From a checkpoint of a small transformer trained on Wikipedia: 10 heads of 64, LayerNorm before each block.
MLP neurons of a small language model. Each row is named by its layer, matrix (down: output weights) and neuron, and shows model dimensions 16-111. Each number is 128 + 32 x the weight over its row's rms, rounded and kept within 0 to 255. Numbers have three digits each.
A block is one neuron, or neurons of one layer that tend to fire together. After each block is what it responds to, as a language model described it from the Wikipedia text at the highest values.

L2.down20:088108122082114098132122211179119127117194157090103133145128145113205089110163109157141167057122124148149142181113125117134136091202112120149104134144123126132149141164104116144019181182112131120124097094175151122205129083181091152096112100145103124099105153111144075104100101110102108180
L2.down458:126101127150125079087146136170139086145157201132150106172168154115131120116148084164134179153109222131131135102073108178077125096172117109153115154114099082097215134092161142079093137044100153144153143119073180156126148151073121161155116097114129125167163139091147110100156075127158167162
L2.down460:140154107106147087153194123112130163050184125112118123088145151162091150123119181091147129146090126103121116188145070126172120122112049153106136175108142108136117146104042173106123161084088084170154193104160129109112133138165114117100158107132187135080153117210103084156110136114093146143
L2.down556:108162096118167154068107139094141060090152109091107215116160113072136166118102125116153133113126099151158174117119135067143104141204127108160152121177141137070104177064119204149131152143114132142154092161124119153120117148140141103175165150123106094105109148104110171094084203095180154090
L2.down880:099155152095116106172112108143125090091088136123122133166095190149135147186071139156179147079108090113144157095122128111125110128162132149186119148193182118109092114133096133145165141091088103174142141147117156111176081116136107139151093158132118030109121175149073177116091162142107119168
L2.down883:093136145180132086156121096091139141103113153114152098092110140134179186153080089134154133127098188147144112119130102167088091126111170150114078177152113117118137161154116101134106100121132126140150131092102111092089112179079179122144145145113121184074154159123104121089114102135120165138
L2.down953:139203093141127109148141138073154135085131104186146134124087112123175176129126106143153170148159137153121050119119122136077115128186038165092085091115165080149060100107140163135123109132136083186114144160174102131107186143115198088215165123137193099158070174169109137211127183127109144119
L2.down1376:124113162114165130142122137146090142139079138105215143089109096072144189138159107153088174136135125200114216124123174122204079104145082144130098090154168103120119088151122159122112156141136109141110155126169113174101159168192104146122133102127056138082137120091110150139104134071158049061
Responds to: Word- and name-final pieces. Final subword piece completing a name, word or fixed title, e.g. Pomp-ey, Camil-a, dash-board, plus closing quotes and "Championship", "season", "Stadium".

L6.down672:140122155154110078087159166090097113133109141117183148188055125185167130118135178157098106143237162098115118173057130141154135130129101182187104130153127160162138143131107131091110145156162160071085199123094108085141107173114110162081125170114116094166136163129095125107151106112136146123
Responds to: Space before numbers. A bare space token that comes right before a number (years, counts, chart positions), often after the, an, or a table pipe, as in the 1986, an 18-month, | 27.

L6.down1004:108165096173161142106105137133081113151118115141144128108167175073171190118109138104077116113085100108146138120122123121108104097141165127169072122130126136083098154143064122159140107061092167153118115107096136148189158144137100130116040150115096133104163197178062136142064173153100074080
Responds to: Foreign-name word pieces. Middle or final word pieces inside non-English proper names and loanwords, mostly Arabic, Persian, Indian, Asian or African, such as Bukh-ara, Th-ani, Mujah-ide-en.

L2.down734:143205110180131145059109059115126112094072127118124159138103141141170128125126110105078105130123141115138129144154103065089150119130139123143047116119108146099163100115158073122157108101087162047151070107165167088097154139089115184102113125124161155164166135088148141148103101142199094065
L2.down824:125169127106169175100163061045133105159148165135181154068127131203175115138082110052112129096096134138195126118143067137126119116150167109172089159135132070086154144143116145135156137133121142116151145174133125132080160120123158130135121105069135159126180148175123082125106066113215154141
L2.down844:143124100112122141131166149071124172072130142097119134144134080180154047135147114115108119092128141129138057133176142052155125087208183145083062103114161107130122111128120155137108091142154180117182148135150108156064134124148158134118117142074104129098116088165120034203115039174093160121
L2.down952:151166049118109172120189093093136128137150113103128149094114091116155125080132179099110150111143226081165125183168125160158136092140187109096107103100111197106145132094124114111051160108141114098121123140187093148176147204153135153141108109085110144163099125070136147170133111077154036204
L2.down1143:137118157109137173162122088136116136174108165099109132145176097111066125137142165142167072150097184165173128117141188126117160104113127151135080056097172170137083088180178102144123151139073167138131130146142095085151123133193117148149117085113149154163097144080122154029154112100150162130
L2.down1375:092158134173118121140096132078119148092131156111117112128117105186073164108145118137125107138136162054147108193111141117130117113115177099112107126164175093069080100121177126132148131155125122135133106137137171183084087119176087057117102095173134100181133115165131136126100057078069105137
L2.down1384:108059106139135168134132088133151089154102132159081135039127090088113130187243135090138116139085115086141103064097149109106122149117106138157135140103121088080171174127088111129097132115134172117153118130170186109089102088131172087123088090135167139168136182152170110099136155138144168133
L2.down1502:110119056157090105152156086095168049110142100124096132102060162131131130147179143147099150143100109131107138121128134158171146134103079157169131152133129126121165100152155164125190134091118153101100144157115089134066144126136119154134096118190108140101160096160126085123133112100130153100
Responds to: City and administrative-unit nouns. Generic place nouns like city, town, municipality, state, following a proper place name or "the", e.g. "Aleppo city", "Nairobi city", "Kent State"; also weaker hits on compass words (north, south) and digits in tables.

L6.down1166:069107108178202100100108151181117175090097119139087120127214110080122132118142095159129132134129110112191108172099143129126149083086070130247135193108067109176091130046101187156121105106125128143100129123173116160128106115152141095138122175152171130095125101129138169070123139125127085165
Responds to: Romance-language name endings. Word-piece endings and particles in Spanish, Portuguese, Italian and Romanian names and titles, often in tables, such as Ter-ra, Pedr-o, Antonio, de.

L4.down136:144148095136175089153135112107118184115077155160174083189085153114148140153073173155061158071107193088086106116195107148156136124103128182099063148090135031111105172138158112054111102139106143191066117092188139125139094107146123174151087106137133117167061150102146097112147155175147105098
L4.down179:160207088136142175129143107093072144138148126139112126180189178110081078104105096102102142150106122147153144136170098047101145071137130110123139119176137102124146153053185080119140133202076106216149100099111142145124110141121134135066118084148099137089169144132151065109159144154138063130
L4.down389:087162091099119080191124130102127159133157117135152095152088133088178098126182125164079117132096131110080100183169170133139175130124045126106054149096102104124135099114120104135131203122126100023116140123091117147141122146103147099174138153114159135088120143151078129103142095112090152172
L4.down1068:093137105073136112170136105127122113111097081103142107182134110165145117060131200112093062076078108107081143085126107110123169138140054178109092116096107070095081175111107121112061099123119126130097085151073135139120111106066162174120142130149140153132139092134077153130124118119083104133
L4.down1183:084135100133107097165122153137138096150108126092107173099203126104095106144109148133081148136088113129149127121123118162152116117141076128152113139141150161149141148126185120109158165119151153197090131118149102106140173167132128165152135152126158072049132179121107155129102124154120119097
L4.down1246:157157144105056128136110139051105123187135085146114114126150113163097132137065145113155105146133106124193091161189081148086176188150122143122119162104164094093121116189131129189141095066057118136164113121170159084092136153092153095097125161056126134161134166178170097151150118227153115196
L4.down1371:132133121154153112116148111080091054077139076150124186128126125157081137161185139146123132174162120094132105084189095107084121104170113097177132096194141155129183204126131109140231097113089116101162178140118149158095123107118122072083174141124143134101149132131147100143126078109134180139
L4.down1374:197130106112160162113099127156099138127156142077162106138164187149132102150156123146077117125084162062143137151126140142060160154084188114178139182134126119133134131135083143104091136151125114198122132163115087089150120130069075163109122099158094155113151136189159189166122117097143118132
Responds to: Nationality adjective endings. Final pieces of nationality, language or origin adjectives, such as Belarus-ian, Leban-ese, Japanese, Greek, Byzant-ine, often before a role noun.

L4.down42:134227122133130123086130122097130150080078150122139161119166124128137112166166163127089136203064104099120151116144095156080166125100108090135120116162145149114141124137108151129154180090143117092135125096140149099173118182128126127154144114134145138055123134110159097155119151037100121131
L4.down475:171180128078117172148183128172121115091110137147101111128155050081098158103058148138168086153155133096074071139174074148183107180132110126114142099144112147091098139122146119130167134085127100113130144077141134155153129242164139122146122155050108126067139191179131114124149166112113128116
L4.down525:112150104100121135125061148103116156147102140130081140120086119129107203138140179138174053112135140094103146113134101194119056150158120149111097143132193111124131143168150117153111149118160122103162093088132163128041101147151149076110101140119125129154132093158148122152136103122160107054
L4.down558:112126144131150119103146092141117113119172116114161096154120199149135083089085145123139095202154134073086104156180116162149054145101076139183150117168106142106168101064089115112161135150152081187126141125116140137200105142120148104182111136145144128119081094169137135096106136150130151205
L4.down770:110128065119105172157099142189228139128111118075145104186136162130150120094151076134168139167182104126121141085183119059168163118116095155105115095177143085099125121137119141118153123142124163118116149123121117190114123168121156169142121166111092180074101139111167099121142157096153157157
L4.down1029:160155122102152097149142128075068119107175085155135122111126195172129109112056154158125104150173142118148159115136127130131121146103133163098033183140153189186175139115142114112166033188153102116189112127149105101105168100158202104122124089175186098131133151104113140105077141137157085108
L4.down1394:179117205113133177144122093091110153110156141102114133171075145172124119140164081194112134158185169113117155086129156128049099151205143120122182120180181176145155077134108163109130084074142155110111073108124169147118140117148125175137167098104154102121140095100162137073136153090171112152
L4.down1533:129165151141087157155144147137120129173118085161175122170132093150071049119175102135204163159116081164127117135102050147128078071176108115146151141100097117122080080120104123161181118138142081127145132142150125136118141173103120158117143110166142088076106095086158097082228124133153201149
Responds to: Mid-word pieces in names and numbers. Fires on word-internal pieces such as the syllables of Chinese/Vietnamese romanized names (J-ing-de, Che-ng-du, Yu J-ing) and the digits inside numbers in tables or lists (the 0 of 10, the 9 of 1979).

L4.down102:112137063169119092163120147163144132120151093125125136117113156145089101114134125133132119176147181133123087147125112159169127157084087144137146151150114102197111132082153092112095094114177147052147142070145125140122114152109164108156139186149183111184100091138102115141162163142181176140
L4.down209:097058121152111139150116101183127102139045129093075144107107168100090109103143132190074117108098127095102153182097069105130119113157109128110147113083127157106126078127141172057122144118149112129141072135122143124147134079164137169211095149072179145147117123107125185122156148118141058161
L4.down245:145156158167155168118139136123156130107105112099069106137136043082143079111128087133176136114118169126122070148118156080196114146063100090173121142142100068147098090109122137147143093122144152133204153158160192098149091144092207112160152145169102155097074112165175116165099124114168187173
L4.down335:119131099123120106141061095126173147156211136134116150096155176091150105101179118169045135072111177138076069099141102096102160117089180130148139137112110129162115123053115143160134128108162194125072120159100132050166173143123118106129065104152108120099155094119102146121151107137129106107
L4.down483:128137132157108116136065114079062161150139144107155117106050172148148110175176143160130151164124093138129178151076066130113104099119147142192116186132096113134097186061083167187157084079158096156199145113173151150122120171128122147085077088133116136153076095122135129138117173079126121142
L4.down516:076137135181177125083125112123142115128122127117146091142190120077125106117157114120129068139112129175125165161163109093128144102115152086094156152118166112174163146162172096165127139144125155114151133111097138128178093130157158103085097133169132121078113137157110118153091107114154137088
L4.down1082:100170142106132073102157100110117134105116114111141164169117197111136053149131146137131114142170140096176111225105176143106071185123117134116180086162109151155162140092114164109118133128134113148090092078105133125127161123112133092136166143097155136191144077126116121166109112129165127188
L4.down1084:133162095160144179137189140225144135099172126148090160143180108070098123126201150112103161023100153146112124130154161137129166124138081109126129141131117127193156169139124143134156108126167173094114122112166150127120132128107119108128145128093134159158103154111091131068141159107211163145
Responds to: Romance name word-endings. Final word pieces of Spanish, Portuguese, Italian and similar foreign proper names in lists and tables, such as Sarmient-o, Olive-ira, Pizzit-ola.

L4.down16:174171125072125119198112077158160142086156147158063099216176110114103150185098164125102136127160074140106168094060142112169140166136046158109099136136068097116165164125166058121117129122116132161155041093115129125130175144138148107086099103099153110102125145132141105110190115144152116111
L4.down822:149181142111126102069114135113073161106144170149113083176196121111148105149164172130110187126162201140104163156133104074130150139169145149187061157109209128133126115087087135126114149140108129153128168136147115167143093154133110151120105186127142137161105148149115170141123093116109086163
L4.down946:150088086092150080166114172110131142095159109059139116135141072161130150155152125149068122091168151168164135196093138110125068114151132121132132128159151122120138169185125104074089136144139111175132143127111088160081087126183148155156096136132223189124095128109172119149094129078126131184
L4.down1118:127166121110088141144086129099143084104086098130130176117124089093119158101140101104144092127133166160100076155190127133171163103094074132155080125118074100149110150105159168119114136164140156097092148118116142120171092157131145119132154081098178084107163127146142125137148169130139097121
L4.down1175:103071104175161130123116135170099117086150170155137091136138093120138137152085112168118119116133092100124110134130125159080145183113106185107107135120088109084138056083120101161088145162171184074158118116136128080144061132130127162146125154127131125102078103120088121133169102151171131055
L4.down1292:135119075176155162098182135192102177058112075128125155145141162121088085197116033149136108125129142131094148179116128117097086178128100126124136149097130152106133162125095127087091191073162164111142160123136129165118153122080152149179176201128099115081131105173138091116100117084086122089
L4.down1383:085140061120207156054170150112123146140081187110084189131121153108104140114115076170103135162141148129118108108126115128146041128156133150185103153146142155082157114115086080120123114115077084100132175076121136125179102142141125137136137167150106119165106116137079182133102180123119116092
L4.down1511:143188082143135177127171102154129136109056129119105150122123119145092111120085078145109187148157217058105104114173123152127155133084072166177099119172116086046169089145129114139152142118075168082126069095106155135140124181160156109172183180170089135126154117098133122189118089142148103162
Responds to: Foreign proper-name fragments. Middle or final word pieces of non-English proper names, mostly Slavic people and places, such as Anichkov, Zhytomyr, Sergey, Łęczna; also Indian and Welsh names.

L2.down40:174164136105139140123178097160095191093126127137144110144184166187110098115070108141100107126148055104154200088131104108111123082125148124107068165178103087074190139077110128131153097135125202144196072151105155114182126167159152133122104123129143128120127098157160100178117183151171111130
L2.down252:160143125110129087156135122159108103138119112128102184112136123116132134131066082062097130114142122130071161088078144145106126134163220179117144182158110102093171092094169132102163116116101177150160060165125145103106106144096084156145206113095142112097156169099137115149166052120107155110
L2.down315:164191129139139152149115131149060182112151144110138137152148177105192059132120106130123074158134165055126194128168125142109114183122145129150084150141077041122136144110095059216122101122126159099130127145109169109144185125158105143190152097111124088125161141085139092108122167165182149103
L2.down357:132192197132048158143108113156142102132111140160120082147149129118162138123088141132169111117076151135140143115127147043148112146197099130078111100123104127110140111111133088153139170123106129142123095135125205163147165131096076131127112110120147129120100162147094190122106149107128087185
L2.down386:092121119148121152121124102152150133115123133139087129118148185148114116162116102134118104071172103066153167119167129215171129165168166187096148140149100097144148136098097092158152131118125102122142151134056088137137047144093101116123143148170144107053136103125105109155091151163100149102
L2.down533:130102184144089168155151083139125134080134103132186148137112137102128127117115095147150064104148201114111117130100156145115152116098143158170129083139113107150116072110088106214191171157128123146168124136082148146138167205059142144104144092122137156074105122135171138100102134074166120136
L2.down989:077116055164084129148100152137084148135126180114118190150163109121098150064133093107123120129118135148135145161089086158075128152133160104141183136149104097146145184130106102148145137139082115071081192055072136104134108136093149150096110171168160140129161099142120137111115122154125116132
L2.down1402:158100125160135138092121107208106103170087164151129089180144103128130080127147190145132058066103094135136161057146150118107123087146131090087146095124149103076165137127147148123155101139076111162086148134133118075157091109131076116128118145106100149122088184120118112124085115138105117150
Responds to: Nationality adjectives and year digits. Fires on nationality or place words like American, Russian, Estonian, California, and on the third digit of years after 19 or 20, e.g. 19|6|5.

L6.down1383:076140133177177114118140192107144127040088097149172214150126153146082155133137118134081151112188125108203153135138115127135089118148066126130142173153148154110137122172117122108153132132128115176158172095105082106092097153139111150162133143169143114107129150140187162180143111084156150110
Responds to: Location phrases before place names. Tokens within or just before a place name in geographic text, such as West in West Sussex, downtown, bypassing, located, near.

L6.down407:139107142125165069164110120129144146103095124139152123136156152118119098142100072183133086172210141153116126116112152170115098135089106097121061155168170122096081120107091131124146086144108181131178139114086164103165068124153130139137166105139183121155100146183100092164163150164122127112
Responds to: Romanized Asian syllables. Second piece of short East Asian romanized names like D-ong, F-ung, Y-ang, J-in; also first halves of split compounds (gun, path, leg) and digits in codes.

L6.down8:127127101149155088058132112092109159115100121101109126179097109128140110148136138116092126126134150138102120119054161144066118128104106183090113174149114126153117145124125190139155052055105109166124073089115137161164158122182126152152180109119137145125134134072099136145107138101127143080
Responds to: Non-English name fragments. Word-piece tokens inside transliterated foreign proper names, mostly Indian (Sh-arwanand, Kum-aon) and Slavic (Milo-je-vić), especially in cast lists, plus stray year digits.

L4.down84:124189117104133154177142120124198111122106153121141151103138138064169145182167134095132126088146193100148127150112139099107113137178090112162094150145136112086068141204137112106130122081122123178180139100148175117123169159119165098114138129112158096105123155152080085114132158146119090132
L4.down207:139115033085185142093125098086133165094113168079071161185104177073123118102072133115139172184078139072124111066065065121122145125102123103142184087091129081130149144193198082064159123090139131140167059136136109145144077086162092135116104160126113135160134172156102161108167176143065075091
L4.down309:139122114157165164093139141082120161100116171138129172125144148136134117129106219141142118103171167121102122115167058123102094076090107128136164154148134150156077138167126150101166103150107098075132109073119113158141074110126095145132101108184134167130113134140143141146088111089103121117
L4.down328:151133121119167103188145139088125186103150176056140180135138140161177166108172165149157180098107145112106141111182120112105092113112066127134141169161146088159139172111112155180124177149133111142219172097127178066149115165169082122084115130180076106188142127142119105119131164121135120091
L4.down463:130154141174112098159115101179099129112109142156101146116214173158151134118101130167126135130098096096098158166122130127121099132114138114142113165105120165143054151122092112171126176113122111168163162112150157071189173143131069163148106156170134144166129130123074103177098139070161056132
L4.down512:128149104130201112051177107145103187131151139142107144105152150142139142159108119116127131157145121104125114083166171140192109078138171137145168123124089125146162190121120160131139113101109126069045140126141178146093109110065151139109111148159130134107114111118094154135135146142176100142
L4.down768:111143131108128059185151099117130155082160200095148142115142156163176106105135173116156125084140149108136186169129113153138140150090161119138116167115115141164092103135120090155162146144133081123155129122113177082139146159113071095065112148162158075183151122127061116164047119108097151059
L4.down837:181128104163165147131156164129161137072146146084145113142107119141116099086127131137181181086130184077114138113159085102180106138121114154091116175112130134124099113156160126160134101157180116162162110134142163102126128111146102114102120145135119102135164129175140104165100150118099145091
Responds to: Final piece of names. Last subword token that completes a split proper name, mostly surnames and some place names, in tables, lists and prose (W-ade, Lazd-ins, Karl-stad).

L6.down393:111130142137080077122112074156108098181107134202112124115133151108124136133141149175133144117097072095131155226180168187144158107132159102143153155071107107081056131153054128119159110148131087146171118121075157023197101191151125149135125139173073138140121139148098113127103077044162114137
Responds to: Final piece of split words. The last subword token that completes a multi-piece word, mostly names in tables, lists and prose, such as Klost-erman, Cool-idge, Garc-ia.

L2.down76:182143113119152076186115122140108113116068054112134083125124120095115145087143115144101119117173126154087161116110087156165113113102145175081150111089161165189116083151131135138152144201083132099133150133095138165095151111097101136149149159080168172108074158059149126066135125114066241103
L2.down663:154167160126100162112124145110170147120090129113143152154126144184138079111140116107182122068138153097121139136098114088120085125094115099205117183148125131150105071139117115086114155092133103115144118185151168135094125108082091091110137155076151122203190111124202118115186144132083125182
L2.down789:170156187103127111137092114150146149181094161135124131077150146162145139136105145144092137122157115113115128108100156142132111091125161053141073111060131139112144123148081162107104112116145150147104131156091138096083104091164126110134096154130102085125147127143103077174100141153149132156
L2.down978:156105153115075105141172159127071141151154119095112071151077134165198117152139105134131113164133108147118107136129151184097130090119130136151109150134104133072119163156073179145166123078198094150098051142095115137075129116097108125123151118156107075121174097111116112150091073154122093153
L2.down1016:139169107146057108106147127079136207050071144182124119143131113178093103104136100109107078156126104128085081187122200122106139168177151167093098145101100131095094084098081128145110146141152130102114111125107216092123087173151101147129051087197176126157127164213115100160080156118135134075
L2.down1044:113156106123129167091179151097145193129147110127123115140108134171151138155131160109154112152175152094158095134131100127099169059111133130135138118154155124113067107180103154135078106141106102079107211131134081166144115130132215098171105129058119099124146163137112118153094174158174136143
L2.down1398:178128117107147115065124123105144150177170168160136089125169118148135153092113140101190091100146114088123077134126087102102166118116147143178096134141161114077113141112006170110179130117074137121161176140142144099156170145181130128157094139105132123135106149161142101166147095119153097136
L2.down1495:140135087118121115121166166130186095120134072109092196154119118083124122099161127140141122123136096116143187166072089081183074084096075143156096138089099155135206113087072160083113183098139138108121126157115119066129082076130118123112151163107121126122118159178133085136119093145119146121
Responds to: Table total-row cells. Table cells after a pipe, chiefly in Total or Total votes rows just before the summed number (e.g. 2,712, 115,44); weaker on scattered word pieces.